From a checkpoint of a small transformer trained on Wikipedia: no biases in attention or MLP, 9282 steps.
MLP neurons of a small language model. Each row is named by its layer, matrix (up: input weights) and neuron, and shows model dimensions 96-191. Each number is 128 + 24 x the weight over its row's rms, rounded and kept within 0 to 255. Numbers have three digits each.
After each neuron's rows, "fires on" lists the tokens most often at its 100 highest values on Wikipedia text that the model never trained on.

L7.up392:132103140075097144108119147128159134120126155077103107192116158143113125174150146109120096155133151132121106146147121099113106162095110127129117101141064137138124138138111135143084088117133121130152113111111113106105126129143150144154125125083163184162158199123092163170114115148064106148
fires on: "oc", "air", "'s", "u"

L9.up163:089122165100127133084153106097137109106128124142090134127172146118115108182096142105157124153131148132123084117133110135103101093131112118180111089107143119116128140170148124138137141109125102177151133144133138117112134141075106151111157138140129117129137117134118168173069136181076115150
fires on: "ur", " C", "oc", "che", "ow", "o"

L10.up445:097106187125126136107108135110135097156143113171116163116180129125135134151106181087137133102106147127149084111153124197084133153124135170147110133129111125122165118178115124107101121110162106120135118105109125172155141135102121116079161149125148118154126142145158134119153126155096152100
fires on: "o", "c", "om", "a", ".", "oc"

L2.up668:105172158127132149127201123107114144107140081149163159138074139135082176095120158153130156134125098134144139145132119163084159146126146128140118097097120116147127122116123103115107150068126114144131132139127130103082120130125133057169120153108107151108143114126108141106177091102139125087
fires on: "on", "n", "ers"

L7.up952:116100102149159152098083111126113151122165118122123112191046120083133150127173121157169159144153139132132136133126147105150161149105145141100133135143131121085149095113115148107124098139090125146144107139145097138150094131155119118175113129134139119132127135135176135100112128138067119140
fires on: "in", " con", "ight", "is"

L8.up83:128172139091109161140149104139137126174166083133146180077156129144129149098134094158126141150108078104111172150097110115090121123126165156124108101089071145143102162139121126124119110149098102121167166128136124146098098141144152093146141158137159146095138109127152141121103104115147102091
fires on: "er", "on", "ter", "c", "ic", "ed"

L12.up202:137130116145135147057160129131162137140146130066125102181135135128154135115123144186118133107120078161109151139159141120096117128134099145152152163156129123159152153117130168133147125129151135131143147134133100189153132143155155112129152147121157140204164119134135139135112136156160133110
fires on: " p", " e", " again", " d", " bec"

L8.up393:103100115170151162152151132109110127128147132157110081163123158069141143112091086143135127110146151156122160140150116137117127119112107103136089142115151130127105127091149124137095140140139137093150066119148143124132175130102148139094125148191149142118131120128128123064092123139142129135
fires on: "i", "ed", "ak", "id", "ay", "ain"

L11.up36:101137128104129134186113125111127100132133138205118129130116168096141178101154089136123147147149141148120126137123103114117071123155110142139157056138124089134148098140181106146098096143149103114129099117104154148131138148120147150097108143110113140070117134129105100118113094150154125172
fires on: "ur", "o", "i", "id", " ag", "ra"

L8.up590:115151140168123121125100147163121141169091125115135150170122107137091106083126128134132141146157126119145133107080107127158133152114109146148154120082124139082138080119142141129153149143137122089152135118151124148151143113116175067119120096157124099149120129106099093084163135168136131123
fires on: "e", "or", "il", "t", "ing", "pt"

L11.up900:148130155079122151166132153099135107118120144119105127162111140117140142190136123126123130129081132117118113146107134182158125115135111141132097094172104104118146153115164088154146136123111094105179133119114127138111113157091154119129107117124160128123178143139112120150136091179114093141
fires on: "ic", "c", "u", "ric", "im", "oc"

L10.up192:150116117140133151159148130139121173179098157123159074117105180102131141114158109125162125175146111120115129161092172179092174128116168174096100122125144145123156156106135112110125131115132128132117168104133140122103135127101115088144154152128147108116159130107157144113104130164092143165
fires on: " W", "W", " be", " are", " w"

L7.up201:049138144110101163112100128133159167159092119135122127145097076157084129141144111124124144120109140121099124108107128110121098123125155129144109153069169161091116128163110132116163176145131127099137156096145147158120150109108165132173117110117110106132163104109138149110131165139154122151
fires on: "e", "s", "ing", "es", "ion", "et"

L11.up756:126118107086110147145131150127121151114106126154154110099114186072109130120120125153155154128136103163122102116122153133154147107139158121119130092131132146126154094183132159132121115132110122167136134150166134192102166149116140089111141125138147148101119144139170180116084146158075154132
fires on: " l", " w", " v", "l", "W"

L9.up386:116144213095111135120121119126112139132168088141158146144179130142140164136120117129132141145114114194138105095125103170142151115121106135097121143139124161128157138127118193140128147168125118118123115095151116175116161159092154072086152161108173097122136157139122137121172115108129098134
fires on: "om", "ed", "a", "im", "'s", "c"

L7.up54:124144152063114162130194128128112126128130108138146118107067119140110131107121149145088105107132121109154127098134131128134155144114114132145181124078111116090117147127144124116130143126115128141137143144096154142116083131128142105165107112107110125107134101118125114109136136114129193147
fires on: "l", "c", "all", "n", "le", "erv"

L7.up713:145146099178127189107142133064128128115142119171139131159140131116132138134105134102126125107143112153147162164168125142105093140122126104147116139130130125123129141139107172113175139160113121147163097134078168139146122130148113087087157169154165133126135166116136129128128153105088185094
fires on: " had", " has", " have", " are"

L2.up673:151109117170098123147098125111154075076164130141134146134154126137119164077146122104137121105115144137141140115062132167142159135126127130123140160151151120157137156147148098098168133096116138144118145081159138152118123129088146114109104152128140115107086133155120144140085160189113086130
fires on: "el", "own", "p", "x", "em"

L2.up786:083141122160127105108120139116169093106145142110153103120078089104137129137131095125125157110153108155115133151115118135134179139099152128167108111120137133138102150149106113125105113127176130151125214106101130161156147157166146091093126100078119129099107136135085140095141100128127166109
fires on: "re", "O", "it", "und", " first"

L8.up776:118121153105128169123119136113136107106100116142151117121134094186145144118138132156140152088111156123125127159162166121113135130168107167114166128115118125113100122175121126079136147161138113101124116108149129160135125134119133144112140128144146157122181067107156138130134169166171127126
fires on: " the", "es", "e", "ing", "fer", "f"

L10.up234:113155142147140107137169114119159115110133094149135114133131120156126128151114150153120163137090121124141132099131094124146138118142130126137109102117130142126082118072128108122121139086069126119142158126175079162110139153119159089138089139141137117150151159106129105114149135118143150110
fires on: "s", "ed", "n", " also", " kn", "en"